config.toml
optimizer = "muon_variant"
seq_len = 384
dataset = "wikipedia_en"
MLP neurons of a small language model. Each row is named by its layer, matrix (up: input weights) and neuron, and shows model dimensions 0-127. Each number is 500 + 50 x the weight over its row's rms, rounded and kept within 0 to 999. Numbers have three digits each.
A block is one neuron, or neurons of one layer that tend to fire together. After each block is what it responds to, as a language model described it from the Wikipedia text at the highest values.

L4.up20:556487493494483521524542490515429454475449509506549508536481561421478516561547506508478517464399435504548402564538440466469430505467388416594482591446454519449497526511471551524384540422543516457508512516623449471548415456464507429449449468441470444527500439548592501581480490490437463535455553477482481456590431523495512468482488555517519481556450513521567535459624514557575538519471
L4.up130:513520512510506439519506539563554520468534496427612483582509493494430530403501500502481517524437462540507512460516596609508503457541458484433531535510571485459578548498433564502533491475491431529470450552558528576450490495535427404534537517428564501556446336438414476527490485539518494547622572441468613506504482486521522431454426486532525540410552570475491467370515421519468479501472
L4.up291:561525445485435464482460447521456444409495588472493531477524517513533487518479442529359532572534461446515446457499494593541433549501421575531454533526422527391622543522526576514538505504509476529520563470447474515456479476495514513551524436458489503495460504452542498511449553509515442492582512507511428499502503509482404490504488479482479442532469466414549453445640419471542561453481
L4.up477:508497422472452558540496510522464517490527518550522466481569497518535430472532458564524424496468528529515465527444492426486388527442491490493482481436425563599509399478495517504488530515516537515552494431502516574558471409520475569512539565473506534537553504393463495564412472493469549469496392468501502561543569515531497533551452585561412540523569524479510584508529521512365527481548
Responds to: Infobox bullets and mid-word pieces. Strongest on the blank token after a dash in infobox lists (before "Total:", "Summer (DST)"); weaker on middle pieces of split words like foll-ow-ing, orig-in-al.

L2.up85:406458525501538513499448485514505436461543457449563493562512517605477531515509554491393508469462462464481579579462401516556512509490543509518485487466562597493503463457509543489495536523525568573560397483475472508525475471517506524473527593527463612545475412466483442571569513508488528544533445582624499429487542528451440491476484566512511514481414488606524465564458504598482576358459
L2.up159:548495542501527532548495515503466520503550449501575497571488501533545489478575530370505504447449396404451508541501521417485529603544507519497436581463579572494529605500527424516504510539431571430504481491388541419471575525585544440449567457486542513450524540447433481504560562509499525656563534465465480496550520546470500495374547522478452566576492436519589464472545518514514487481448
L2.up360:477523504386521490512432506539479566508508447409477478442511461522446404551489486485530403389473436518539524499401506560465561391492555471566592506502570466504501544521487448451557452453452415536511479510460577492489479473483536547354551599430492582592599520479497460594516513575536506526561509547490475478521556478427517555436426490584503537508514550478547499564467451436528452483395
L2.up406:484464437508461465573437570507446537466522527392510527433474496446545505508567457498514525476545403570491503524380459503443510548520529606568492512488438592483550492505448556469486417443516401430516510427438511438544502512568491430542621627451524527411482579537520483522496481455444483502464504568578453534523506474520514489463494621461503555406579478625502561539448509502503479578499
L2.up479:541484508489492460411471509446411524543565473527443552436495513541470486521540460493454491456492420532548531514478426442393498473596521553497498494542539497488530509451469470565483502436478467565611479502540505521521512524454521569477482545535506571505497600531494518527628539536600488598455499646501428531494485430459486513492538508533520532464523482574521570444549502522533474462510
L2.up530:505552566558403527566498446558469523473457442475530477490547519517453472459515478546510464393425364494535560576532589520512492530490525562503545548533507478549363450522485510571508510481464476584545428440538458496506493469546530490594454580562568452553471480534535427515483440488525557546423544601562473417504510466565548513508470529474463533452500481576477464484419428507381417524506
L2.up790:489582505525622426625484463478525477515501535460439516516484563555471523527433497489532455508511414588424551542425556488479537554568473511446474529558539480486564531564456600567485453526525479529478548575546453542470422454525496575527610575504520514464430500415516448511474610567576537562506465552498531462504447490505550634514569473476570494548438510562518486482458415555433512567458
L2.up876:490536526414591472632451471472458467502521538488519498565396511509455434536459483428485504428437485533633508458524495558556492527553455523537487505500513523446482446410559488512480484472460504482574532521522498440562402469450593559473580564523488477543434522414495501546507474472472490483498566563513509389503362433480482517431462467394529541499532481599487477543474504475443549508443
Responds to: Ordinal word endings. Word-final pieces of ordinals like sec-ond, f-irst, thir-d, mostly in sports rounds, seasons and places, plus score digits after dashes.

L4.up490:454526557511472418445471423571537511536610439455490511497474480595503502472478543456427464489528516499517489527384471522487603463527488476490464412510527531489474519449511559504541426490604502526476524557483439484517521548568442592484507451521468552484464458480507523576548479594387496542540509436515474407574446504574537513552542464403500525490479444520359486439580453499507530479443
L4.up510:496611543591536541490526488510565465547530493489532558496547497559548489515595468505519472464430403423566548495403468442483517480494564437487510489485536477475506467472464528544494527395502458542514481454519466534452413532450463473400487556461471549582548481476596482554485574554490467609506499555476435485578510544458507460520557481455560426395518553446470564561531514476581516526503
L4.up586:450515480519516488533517456572491461508559565582416513517494499484563489485490449570489508482534453516497493457496583573487472523454508618510492543488579429423443457454487437416590498510376463487517493520468393467428415524511485547439462556478469469502525621529495522585517522484554515557567551511506605484553485472421511466587467514506561454465483513502591535408544521521511608414464
L4.up893:497534505646464522556423515507539472532495555517471429498489498492486506510515522516511513439436464496526576522463550420552487488522539560555502556553432605455570503501460413532452572465472411454456473565532469563419458569506515539616507570500418449468578499478571450456565468478453537504458589515528545609546464570461493518524571555488547542512432566507482480462468509489477525432521
Responds to: Ordinal and direction endings. Word-final pieces completing ordinals and compass directions, such as -th in thirteenth, -n in northern, -est in northwest, -ond in second.

L2.up113:500501493494468388497471470552422500476475557467536530510435463461418576440552536575508589516414487552469519513550483484533517450463439536574415485487395572516443484485564580595541434466535527503505420500507506489485478470542453494403542549419575560451475496554479477494440551511552518556459550471464525509555466503478539481538555570507561462495541439509553486551546663472510545556576
L2.up160:564583444491428371469394433444489384464461429482565549528519542548506548456552506574462578599465556557386525468523526429471613612513443483530474487520569427495513555558514555482568522428462456466460615558512572475469590490521483498506625478446544527503494490523476560543513462528550464485542467491526397494509533514434518467549578439471531499514505455569590527551514500545528526475551
L2.up309:558510487373477513477496532462559466564543516459494414532415514460556489512481440488545437590435447571624471479436512540492513581548424545419517435488435505500524491536559576492507508553500530483526429539555493453526421498499435554482502515500482611475503502564534360466509474498478469438528500593564473406470494473540471503530523470496469523545473498414506465569501563318569438558448
L2.up321:531534516555484584545408388474521493526461577489628524500481429441457504503493486474556482513520509502570509486493477532530564434500471469408368525509385542480509547507504492455483465476515528463473554466563483595408487566466528523428577531496544392415471624466430454453544460550611524505464614476478512517609516489454505456581536514519525562423557436487541453473457529514587482524489
L2.up385:496470455465449512558566579523538535560471438528458549544591513514523465509519563493511486488508488581501469587498483434487496492409467544451417455541458497548472528513520506429444433406554488508548522588497471375427369430447468544425514509408493563451462591500508491480514482568538453525481397540499542537458541515392506573483507512560534549440463446506427519510497500453503492396446
L2.up531:492420479401481550619492490494443431473550570407467388481511436534615502544507500412483386596453515514490484516496484484488407564494404499509463519502483462460446466462507489499471444458459511414530458568521485461521493545390551558479513482454505462451532489482534485421525504533467567440441522507486518531549471577521569527461471440492480536543441441409533504527519570473523526459529
L2.up650:497536472506492470489481536530454485499481653472467435507446462541540538535394545547450414455456554411594503458510514544506450409526500544536366515477385484484521593437507436461516435423548484512543524464446499498498523540454551564435546507481542523451528543526433435382513460560480553489505444557476561507567524479544525617455434529516513448412486392560490414558407577515535517528520
L2.up763:475436411491432530571426498554509436531418472524504496466497456546475494482509582491507474477488476484454454576550531531511421558576451533461536510472487562482332390503475539455623499494502494480502540571486508580502489559451594451514535521497411507479444487502497494568539514549450582420496566625496522521467472483540410492498546541616576475501477463419433567489550539584538401474533
Responds to: Second-piece word fragments. Second word-piece after a split initial, mostly "us" after M/m (Museum, Music, Muslim), also "as"/"ave" after h (has, have).

L5.up286:507420446580452552520487440507409493474583473543465479452524557439444525574497474471518460433525412571471470569521514471516419512380519537503453512492443529465610546528511568483568505508478496559540572514507481580413427460555653527467482554521444412429562461507475421439523551529545496492465537479524469590475476542438515620541524525452483420501429421516417466478481476492495506351462
L5.up975:461455436470439599502480448455451561448538497492469522497468544495473437436472501448456396438466399482585444542405496543489492487538393483551520452573515530416439418400436547462491517580470515640500566459603435485435400555458565455550607525480481500472461489500466542511539450512518553472531584560492497564509560508515492558431524459596440327537451443551476523499522423505516500414511
Responds to: Final piece of modifier words. Final subword piece completing an adjective, ordinal or year that modifies a following noun, e.g. ent-ire, four-th, sec-ond, 20-16.

L5.up140:464459511404506553572491513410495513472443463562526522485476623445586446488567538461418420580495434440487426439513463515549500481493511504413527506567510533500527420534444515575477513493455527469465493514423512453462535480491490470471528448482580543470542454503431549572404519503461465589537413465481483538504558468482523483488540581573513483556460457506516433398519646371538548537543
L5.up781:583588499508509522529500491500552443547540500449412496474515498516519496469463538530556529608506467503474584506416445449472507350559493514447488495536482433542495426526514624545483469516441547493457508504544469506495458437429531534459513477585515534470509482512390449529547459583497495574505491496567444479455533526529460424473583580501525552552526470438433416588500487447472421380488
Responds to: Mid-word fragments, mainly "us". Short word-piece tokens inside a split word, especially us in music, museum, Russia, husband, plus s in across and h in physical.

L5.up182:566583466478550573493494548554509476520510437529503495492412559535521598528530570442466508507467464605555550460478561475606507474460435486423465498457488477456517470517428578476398479450475478505544581516536457507519467568489533426489452445468432508530420516507478489486493558451492588464433462495541473491506469388427420505501389536519509516507528456451552411531442494475469499510561
L5.up263:459514518482542424604512547546466466493534450418447533483499555468486478447556481438498416462396485458438460462504519541517489482549496460465542564484416509513533420482548478477578592507429465589477454482475474471499489513534540482495499501559591558436480566469476464487533551520401499452455549514426501531495525499502526471436503515541503543518487521454517459537386480402577512478518
Responds to: Mid-word fragments in splits. Short middle subword pieces inside a common word split oddly, such as League as Le-ag-ue, Veh-ic-le, H-ig-hest, How-e-ver.

L4.up290:472527504500489504555483523492449430453516540543485493521501455441543475487508447556478557392416533557414510517483454519472440415594479565428544549499380524492536436438489479556530499423526444451488455566555500463447514478509518427512535386519497488502523443474514451483455524484543539490450449581425483521507482459516491515442495466551535471521465582451452564454508549455496500528507
L4.up378:615481490498493573524549457517460491523390547499455475604435490493537498554507585422491547497350472511482420513550566502468538474519498546541472526527491611438406500413568485545575505435481479473506496518480511516427527535531568429526547491442471537403469547481553528443560503541504601518479460532447438495508552476581479520430555479518415540528545479471440534494512481511569548544506
L4.up383:468594449552496483445523448453536422493509467594411507506562597576428431517589463510462525464528549510483529483527610618522516526418477580484467465473474545397574525502629476500442515572426457526471530585545583461572517486434545475512494421428488535409456546540513440519554479495526575574495492456569522493558478561490550524477404508536500436541536549524476550459495520497560552487416
L4.up448:519401529424531429550493506570422525462556517464507483544566564468564521557505503437448483555542523605429516495493492528480522529520553459496517567514570554560482583452525516510466383498483467468414540516480484522428374473453567531520489456458510536604480548524495492477441385479431525432433565501490515537458472451404523465500490489507517474481521410500488582490438450502422538520433
Responds to: Perfect auxiliary pieces. The final piece of a split auxiliary (hav-e, h-as) or standalone had before a participle, plus mid-word pieces of oddly split words (re-c-orded, Th-ir-d).

L2.up14:539440480477549491414500540525487490490532453533397483413558504498485451434470493514658431576427412510512530528506445666443566452406505448518504495507486460499445394450508527546524419548520531457531500484466479412429387510491533450493487548543523431565565492478528505570446492470566537552475482522554530503466453524522475520479542476413537470559604429465423558500530493446530502392489
L2.up143:483544477520510488472504490569562561481472421538483520481515519470476451431506426569657547485532582437564524591476624521539522539485526544453560552593494542516410538494441530432529495548555573558434537507550496550435476471477439487514549564499478419511513486461506410619508399515466577415516503542565536477487482466498489526499622448546545452505509514430494551555432524482536550444455
L2.up332:440492505490561495463502485488544532602460464583477553505497514524503548559411574462448477445481525464481441463484445480513551486550386549495472530615604371507448506442439613457571479514518537481468432492564577516543476542481467427588480429453509503511458460441491441466515543501581511502451526519437491554551447583521543605474486526526487482400569501530473424447457454524477473492468
L2.up374:428576480506506463468431541478578503431564469504475608514523516562480416521537533448590502500388547525526532570574588509546491524503479550509487505589497459442499461453493560542542458424550533527473446518507498514541472392522427611487489494432447463574572470488467521530466464558429539468510472561468532532538454474431486598495510533477506517459538439477466542519491485552518462484517
L2.up462:416422540559504543458513415511610441437523485458608501541522554505374464532466484449511422549472665601556527544473456504509447477570509593532528563529518533467508487547504509491498416454575528489603529523499448450533384454513487550523489482458480488415406556420504466575499541491564514512453548432469519432530502481435540489570483544389521455511527501508533446571547517518521475569526
L2.up751:518609462519393498538489493535480549547506519494592461500578523567478479508481500450488510387479434454511383469595525554477459550500575532541462525608582467439454483566559480524392385605476642545554505497519518511526492482505478533498463516525498410441520477498539509434456540586554421565526472456379542434536520513519449505461518572450565552544493449532474579594437480495473590499641
L2.up872:540495555571556603555497453398546572485518368489547477469583513417525540483530512462477461500577606539491454483448548499525536501461443574571434565433553452570600461557459543475477474476503542516546490516434462476538484524499473547513438452485479605555553470521532432539476477578536435428543471479528524500551416503528510500580508476443480337404442530484463441487500468512454481474487
L2.up911:522519496490514473448530483516480462389508474429437530501548468546434500550535517501444503396531448529507502485497539424535512503493488571454555495494626509525482507535485559542507435466474548472508425526537437552474463498519508459458413477476485513523520445423559549516503514586564518480630576522438553500498451508467504495513411400371527552551695506517432448523569476510558564473432
Responds to: Mid-word continuation pieces. Second word pieces right after a one- or two-letter start, as in F+ly, L+e+ague, l+ed, Vot+es, Out+st+anding; also blank lines and infobox bullet spaces.

L2.up5:507449641561568510413519533467519408452514452531510460486461432539555505439562526503562526558489452557528581528503514498434641513492524575568399504483443544476481500483474467521470514483470525457462493455532493516472532461511520552566541417489468434561450460486480449494536578508487640514491536549473590638497376555524544520432432581522546465532507470593495449566542523496551518602436
L2.up26:548550468481446473504504606454521552600619508492403552508583509438595494496570479436521522522505533504580473482478536497414560569416436585479459517597513563532550487541441467549565505501498518489545557575532546392510549586470520455493495483460489467439467451494498491498384420550521532549513562455475464525398530563452431513520601567466467491541450537553508427517514517455497501487446
L2.up244:567539407449388498492517402672442518423569511506448528373484573463522460505540509541399569474485546583520467518588500453491499493472560518457516465506586484484549482499519474500477427487508543536514523511461586538510471530406411536573567472530540478442525491478464491487556547371602547576588479483552481448523502410514444516517523474473548412553500535513569446546429506520484567565435
L2.up464:548437468551524575478471485540632559601540450482567536448479497484469523511576558427525544519508440524513585415432529533498461533545586523444471510518504524542495407475454472451540446522480516458466529489497620415523383458477509540521443543529416560519440455453462400504447421588523510481551500535512443498572536438511467600472484547418512482442491494495448586560472495465457557437472
L2.up491:522504530481415483533539521538522460526478467513442521529509576504432503464484406456480537496520505514530460469502515400452448532577470554505462454554511513558394364526439474567528416528486524388497493494514549446504531606571517483501464457511468467471530515512579461463422481520529420445534543540441463443579493542535594516540468512477637576539544511487546469504400502557511487443534
L2.up779:551544479506401511458478583431422403543471496501537484450564618477530524505528454484488596528433430549609522591517529424621407561511424549522518455514471615518498442570472547605444447517492566523431500516525534544562560535489427461544482530412558508478494513410544523458522496496545570561494450474486491514552417440517463460566503527472536492608397523580616433447508486531560536623453
L2.up860:499404466507469591557511553501455502463474532505482471547491521462462469523497494493606468501511494549551535565400496502509482483447474490549517554508568542548502487495473511529458430473459550441532478448452433486427468503432484475422554563444459460429483467557458456497601490500523524518600646509550511488413560480498532420358458482444484529533479496555486601441548501490482600545494
L2.up906:471573523567487519468534484497480482532565492537377499521552551523527520605530519476490488496472365447612528469477625533441510512494444514538414465447512491396465438365516450420485480465514511503499505419461575488407471489508441482532475440475547431519529484460496475597593458470419557507535531534543470553516451434555517429457434503460515431481411566517513547538484509439512498452592
Responds to: Mid-word subword fragments. Middle pieces of words split into several tokens, strongest on "id" in "Candidate" in election-result table headers; also "ur" in currently, "ent" in percent, "oc" in advocated.

L2.up247:501430460524498509530552454546568468590536505488429495525483543491547467414502510597391454554565516468489519413488559514470508529546541573558446524454556571484522444437402530539528485437520582605440518362532536530533499512544457519528521463430465521485448454587540477548515495557520486476471486465450551580523507489538441527590523500459449439653560427471492481482449459546519509485557
L2.up291:509426424525585550466550555456468400626547448507422495611502574451385489574528486424527519441526558497514568441536420461508560457448414558449507503464484542429514468505494437553497508564509516531508416389480518508499582520520476528530548466540554524405562445465473415586457458518422436483513470479489535468519550465451543574545586558509505554519596444521543541543509521498565536480520
L2.up427:536488469534459578618498562475476548497402440508593473397527484488604511487496505429538506500447487520431539468439470479491451497481478503525555511503584531457528410465570532568596478543484509532453473454407469538444495535320452519506557451488577429474557452438565435484502484481490450499490456434513487373546575460546553516456464489537452511595490447406496606433481582590529488523532
L2.up585:574519384475481552527466460430513446521463512433501386432501455466450442434533502520458509514541553440487528444570568434478480513467552554432426495511546489497529464571430458506503480542482510434565583456445475513493491531449479543449470498502475497467459515490513485568463601487491467450515393451531537432470454484502500485468426441526499504611365524479523510425477468557496522512452
L2.up732:443533556477522572505490512490589452473493500500535557541417522583505507464515551535482591573622377488512564482545495360518455529504553512457577586514463494557488459457417514531512483500505421507523470455508495542383521453477558467444440457516427468418417450569494430499498493552549515485476536542511465553427557510426475501445530523481394456579485518517488513453528413483573524474437
L2.up782:436402421533552538459424506464484579407422476487509500602540582458499480465578518509537475509473476486512524481465476518573550467575500583489397490504533562535544574578494489520432393499500527563511438519526482470477458504451496519535430507438539447535422392551532548495513551575581502512586491416579596520561507473507493477481514450508485452369524442543479504539573456504506502482498
L2.up805:541438544559503530537438450497470521479447442485469509534435563452452494502474514485457401421477519418521498446487503505593529566565513538591485645481472518492560494424491556514494528491446542522527566470451554498413536554520382529398505529455521483515423504536537488537489561487574428469557474467551453511543512511467453498515554506528473428557454444589597532577598466626564489611563
L2.up991:452621400514500547471444561452464492482581500459510452545547538514427450439528502442485442452551570396524493495598519546521422560480439458557486534522509544492563545425511493537463460467514557536550542496458464469449458430539522483493505383475481386472537506544596518470442504521549519507397497487602513523497507516565496540510494621465393538576423457548487559520538545459579513548460
Responds to: Word-completing subword pieces. Second word-piece completing a common word after a short onset fragment, most often sp- as in sp|end, sp|ent, sp|ell, sp|ort, also res|ear|ch, w|ell, rep|ort.

L5.up39:540503474551530521544486552618433611426476474516542534494609458488438461476512559387448494519429521541578487551508484558480579520526517584455437538547502552607559504521589531508528471448523452492495513528600503464522446492437543453482463533512486526510517487430519474447598495562446456458494564559453439443549456531472467445525497457532434447429574505405536552540446478466478468494578
L5.up712:490489491462560518500454471497472567553510520524481489490530509428428526544573572479532542480532514506465470445450551573421435503513548414474537558527539418408517614481465560549505375567531502464474503499425460440527522539556475520475584520440539509560398512440567531433475533522497366493626511467464562423466478534542489478494570376490546473443496411430536484469544514453562562426497
Responds to: Mid-word fragments in split words. Second or middle pieces of words broken into small tokens, especially the "e" in "L-e-ague", e.g. Football League, Premier League.

L2.up2:539452433447486614540483535399509576388492404497475448522555580558431408413485553472578544512441439529452541462549536524461555502515433539560466533556408565609520532567550570497476436450440460426504567516497466517517446548502461578474442494533577465353469469455531579567562496509579448504509519421532524487514486506489462470510471553453510550462476439417464515541473533549412637556547
L2.up231:478419498581508574563538580579517489490525463452515416528500485535533474537543474489401555538566483594453575463452492447544565570496459482408519509554545537413490569489471536543509411446519492556393486488475605499358485487454592536425500488522572484520497484564447493536523484471549509434614477555558439494446509556539490494421455455524493576496421520434493453492637466518441445508540
L2.up541:473562448474493523547379492440469455498474477477534501548469503513408569494506542576553420486437415474496488457578503470514513465512546476537529478495419565547516475529517431522538441495508449630577476565476543457428490555524570461486547470447507494454429512493442532525569526495476459457543435448488489542433581544549503571464525478436453459562421401493446560485581526522515469476562
L2.up572:477424390456442616433523560422496459475500450505399518533502581525534522489521482504588547562469489551520561510551489541488546529526474489495505486495495546533468513562505450525501474583490452538612557473459438519421526527512557559521451472544538500425419487456523469500470417543599465510578546492464519400490502475587505558494591587546506463418503508543518470442585565503451516494526
L2.up628:420553412565468467557555442405503486470525506507497458609577414551387515489524516545433383483587512518545533554503488497457516555487536462519530497518501457560415547485526485527530434467527580511533564561571470475434605541527557550516499439474494384507490426492530473500527501492557500571464526503457523437517457443436487502566476395462483575510473588499533420392605532561495477549610
L2.up733:487547486467396631487506581493485439500644466569561548543483510527517521538471548495559510499519562536494472495440446497482524419493562446519448417533526474495470512529465378485595437481508516493532521613445548501388499442418443539543469518478467514428390590463535476607415508547450475475598474534461511531486432448521527474549495577490508562512493406460542563495528480482540506578546
L2.up770:501456532606482504510535443448523510529529474497493439482542567449460417547498506531430509447475456518577634419495573564458512511539547483456559491452499550483488555496497488561560465464460502501550539520488546537497453491460467553571480612551510485503486472484460355397466433525492600491522590462502413561448487468529506521444499564547535531510434449413419510461431455478393471533533
L2.up808:463547458486454490479452582535499376478465588492541547494428526503544460463476510474506511559496525475531465495412568521430475454540484466556450494469519490534425582559572477503546401430350536457523444483519527440430517557503501484502504404520541518566493539511450514582477553437567546561489515514458568494474512530520508483447444573423548550464593493471539456447587553470354564513543
Responds to: Initial and abbreviation periods. Periods after single-letter name initials and abbreviations (William D., P. ridleyi, No., c., Hon.), plus weaker word-piece fragments inside names like Celtic.

L4.up225:527519503527418487448523526455462409435619412471558418494510535425476495522538564428565600420428504440466415499501515599419479358541512437510499526564542633477496430513432595470539465489577481415589608455534421511505445563487523531524465471530483416471370478494487531558538461506501537503465366568497543513571474436523532493426517419505456471418488438564535446445463513499443512450481
L4.up453:611449490539376492508457526428447561436446439435497490483518586481515511511492567399559513577424475452536487464488454672479557451476434473573500462452534568586450445558565574504536389515510516440575531488603494487439520529467477580485543499509525471474503439472578575542500482549399438569557544506454505499440447508469551544586455531480539510460514371441494486435501507509423568556557
L4.up900:513499548399471492439436491456539447548527495400458506543472620507520528525414578429597571571429500527543487522503494660510447443454418385556498441546582546560607462500487533619527478531529505406524521503534549521491521507504520532534485473561413412470496510476547388586496415495434480533567462481528549543438513542474517473549554512406560531536516415468550535581454472493426510488443
L4.up941:510438460584416507407560521424489419480600525452504484495525511411468488537466556440506520527394492461570502475453506593505530428485464459530553489553544532487487464549499596479509427582488550413594469450568558517479474442509483575477476455517537475554418529491503512584487411461337510524544491487532513532462479433458611483509509491398508573461519487402494528419548574494418528460475
Responds to: First-name final pieces. Final word pieces completing a person's given name just before the surname, e.g. Jam-es, Dav-id, Rober-t; also initials' periods like A.D., T.

L4.up103:477498565475527517534423543480506540390537455510568564521511590469452511516513473582431482533419512399560479522576529531441515465463537509547508457578524486533592591486452510519553538613470456547527539599494498554513505514566451528510464647537486433617633591554554530430549519463494529385500492553549439557495497469594435517456463585449566482511474508486565602440428524491505531484483
L4.up547:516468505583487513450494509494470480513566439531496440436509577513613485542497489557575540541489514515512515419479480426507419443527500459494573532529507481534536550408506445525498469502465486528530517500547476498520492483432537424442464538494593489497538532476465375447498511368545524496512417542501419522589469510449427583474593398521535499442535489490544562512491555561561528573547
L4.up572:422496486563546510471452524508484603545505511504499470471528476511465548461571453461566419528471465455512467551542468436508545551495526477497467441594467556481489541581503554484482473520443507478512479485518478516478455469536493513528574597444548448536517466552486528494596469584474519524439535579430464485400403428437601508438539567469563551470473529498540525543534515385533473460486
L4.up713:453580470590499506435533522489477402512567437450482528567462523470417540444429484555491418507498468405456648487513416608490439437522562504481460506527580557508576546582511488481505556479448484451573568402480443496574457538435491567516498500488426520603508413557470533538507524583514617428537507572428483488570455459473523546474501538585525567516515560496493519503509493608556439560524
Responds to: Mid-word fragments. Interior word pieces of split common words, mostly pl or l in player, play, place, plus ic in America or Mexico.

L5.up139:524494533437460441397560567451565458478493498405560453527453505466527490463540549499525519531401529522526482565519501597524536382387468550502437449520490520444563431466464528509432444542557523455441474482434514540506535525545446547454485512505502485579454531457446492474551499479446471462519548445530540500462359508451524568502556488490443539554519545432488528553463521534473471497484
L5.up454:480429404555453594514505520441601454476511530549509484499515573400514526534459534443538539466439475429489549479462529562494559447478473424580480556539547490499492460478449496576521475450529443459455472492528551483455535468451592586590497483562443395459477503560524517578516410392470475471513539511446584533457504378547534473495512540467497529496518519455523562514499509523537609491585
Responds to: First-name endings. Final piece of a first name or an initial's period just before a surname, e.g. Mar-k McKenney, Rober-t, Anthony A. Williams.

L4.up275:582464498468496436430436444482440526537473606454517546497566590460517486464532532502400542611527542570565474479429456566457490471571415497522559525474486543515551451461552530506520543475496441494527555538498532516450440484531457464539515531445530476412479535465524538452525514491562608442538514456516520513521485518449451590475478508490585425455523566488507533490549563604495615555457
L4.up476:513448468518608614495510583526392430490501497552563561540485529484495559562558473544537426533451450459663494518543532488439504430479498546485449452614482504584585521509533391552611554510384456524500597588572559457438513494441471494566487514460501491528490550435500573445466458533522485505410484518528447436475534519422539533480550511466463477456590473475510339480592544572490554499575
L4.up575:495585522498475346531497568473612543499563483434562517475588557496486524504436441589470456607475523533594493569566449570449461548462465503590527490584526436536553468463560465573451485522493589461524539456420499467603482472468382486495403532467413440455495575541495497420548473425490488478497497530498591528483482483488498616561529464538435511529528517558532543445475583500532513497571
L4.up621:392523464487510474563347442483393435559500482502542507512450466530565559547542503393507540622509558500532550479546445524473482559540471539556461540416511523437540400512510512549480484521454456469508454465450544586524491458553459511563537540492565519515510559470469514496502403493454456496512510525590570530498508450437439468440488541523526555498583496539542532624528493491483568516463
Responds to: Mid-word subword fragments. Middle pieces of common words split into subwords, strongest on "ear" in "research", also "ul" in results, "up" in supporters, "ers" in adverse.

L5.up220:533579454529551431480474398401647510479557513534475483536527509414464475466477584551539443499462550464566629531496486507543586540458536451463485571532532461448474426500427454511459584545349424584522467499473505463499479485419451547519408490476512480574495495493502513558540407446555486486503407490507487540428613508551420525519528540523480555499519591461524495499511508512447466551444
L5.up748:530519477539503422496561598511497479433577538509550481422521527505500479506518513544520506525447483540524518438515471549407468487312448484458415516388533513523484524521572391449541568558548413573505477539476539506495417512504531446458453540437563473486497521497476490514467465471557495607485490515540559563536500568526472485493534410559506466480551358497520481548444477471607472477422
Responds to: Verb-completing subword endings. Final word-piece that completes a split verb, especially tak-es/tak-e/tak-ing, also gav-e, mad-e, wak-es, creat-ing, l-ack.

L5.up161:465475495470527598511431522485428560540576548439450603596451539455456461519565408542381541542461604385515425534502456502559487558467487508466492505408482541472492571474514575503589502469425431568489524553469531530456444591474486525531456556456572448496535572561480486532437610528460484484475502522530524492392523566489462540372449511515551512548430452412474372539566503515570377451512
L5.up361:509566550483481458523485525577522459484564475525557481465475522491566501474425517542383446509518597441545567572485555447549464509581434536506525504450473513484446543521518550586565579470526447493472423473503519475630456522439506511497479522419457468604486529469592505508500561490564489493429517419540519432458466474523450560530523565534453558500500467464463440449500480401515517506471
Responds to: Split words in tables and headers. Second word pieces of common words split by tokenizing, mostly in table headers, sports stats and units, e.g. P-layer, Ran-k, Part-y, c-m, m-illion.

L4.up349:496443406475501587530492437482516452571590480560436498483444516469576609549545423479530508385413400518528576485511472490388517500572477506454451557493523553442497536491450541512569445546533401518430496492555487532457550562488461440442521467519474551542441488457506499546510492510496501470476444402543560424451396504511459471450480524422495511509455565541535517552451571512546560435554
L4.up634:463479476516496624515447526515492488501629472512479478504441533455532584518508479453583442443486536529508432468472450494493545529427512484577510529487537545501550493537456449556493438500449431429457520509438585451544553542518480513459488559410598508429453453550506558610543446406502514419556516530554511537501515473539480533410475538449485461479472422547497513509503531552511637472550
L4.up694:409505502551482529488573499464502528563563564545547552540446460509603553593467453523491496456553492469477513402521513413505423513489476591647494436573567421586468466497447484542468499496477477481418590532492459488522379426536530524484470467355494549476575536426505519568547394560500464525450479418560523533440478430483500484502493595490472472487453508526494478600505565491457443563517
L4.up944:409529517529476562572454487473510484584550409440563593505424464501482550504510523468529517561624465417528516470474484542528442510565476526518606500412437455473544562487449494559411512496409462477424538548512466447572565517486541525419443447437495470461489494424473509513515400486464507558432416517534521428466437439505489468547537543504521445485493531571506522520538477438496479496425
Responds to: Second piece of acronyms. The second letter or short piece of a word split into fragments, mostly capital-letter codes like CET, CHN, MLB, CD, plus mid-word bits (t-ran-sported, w-or-sening).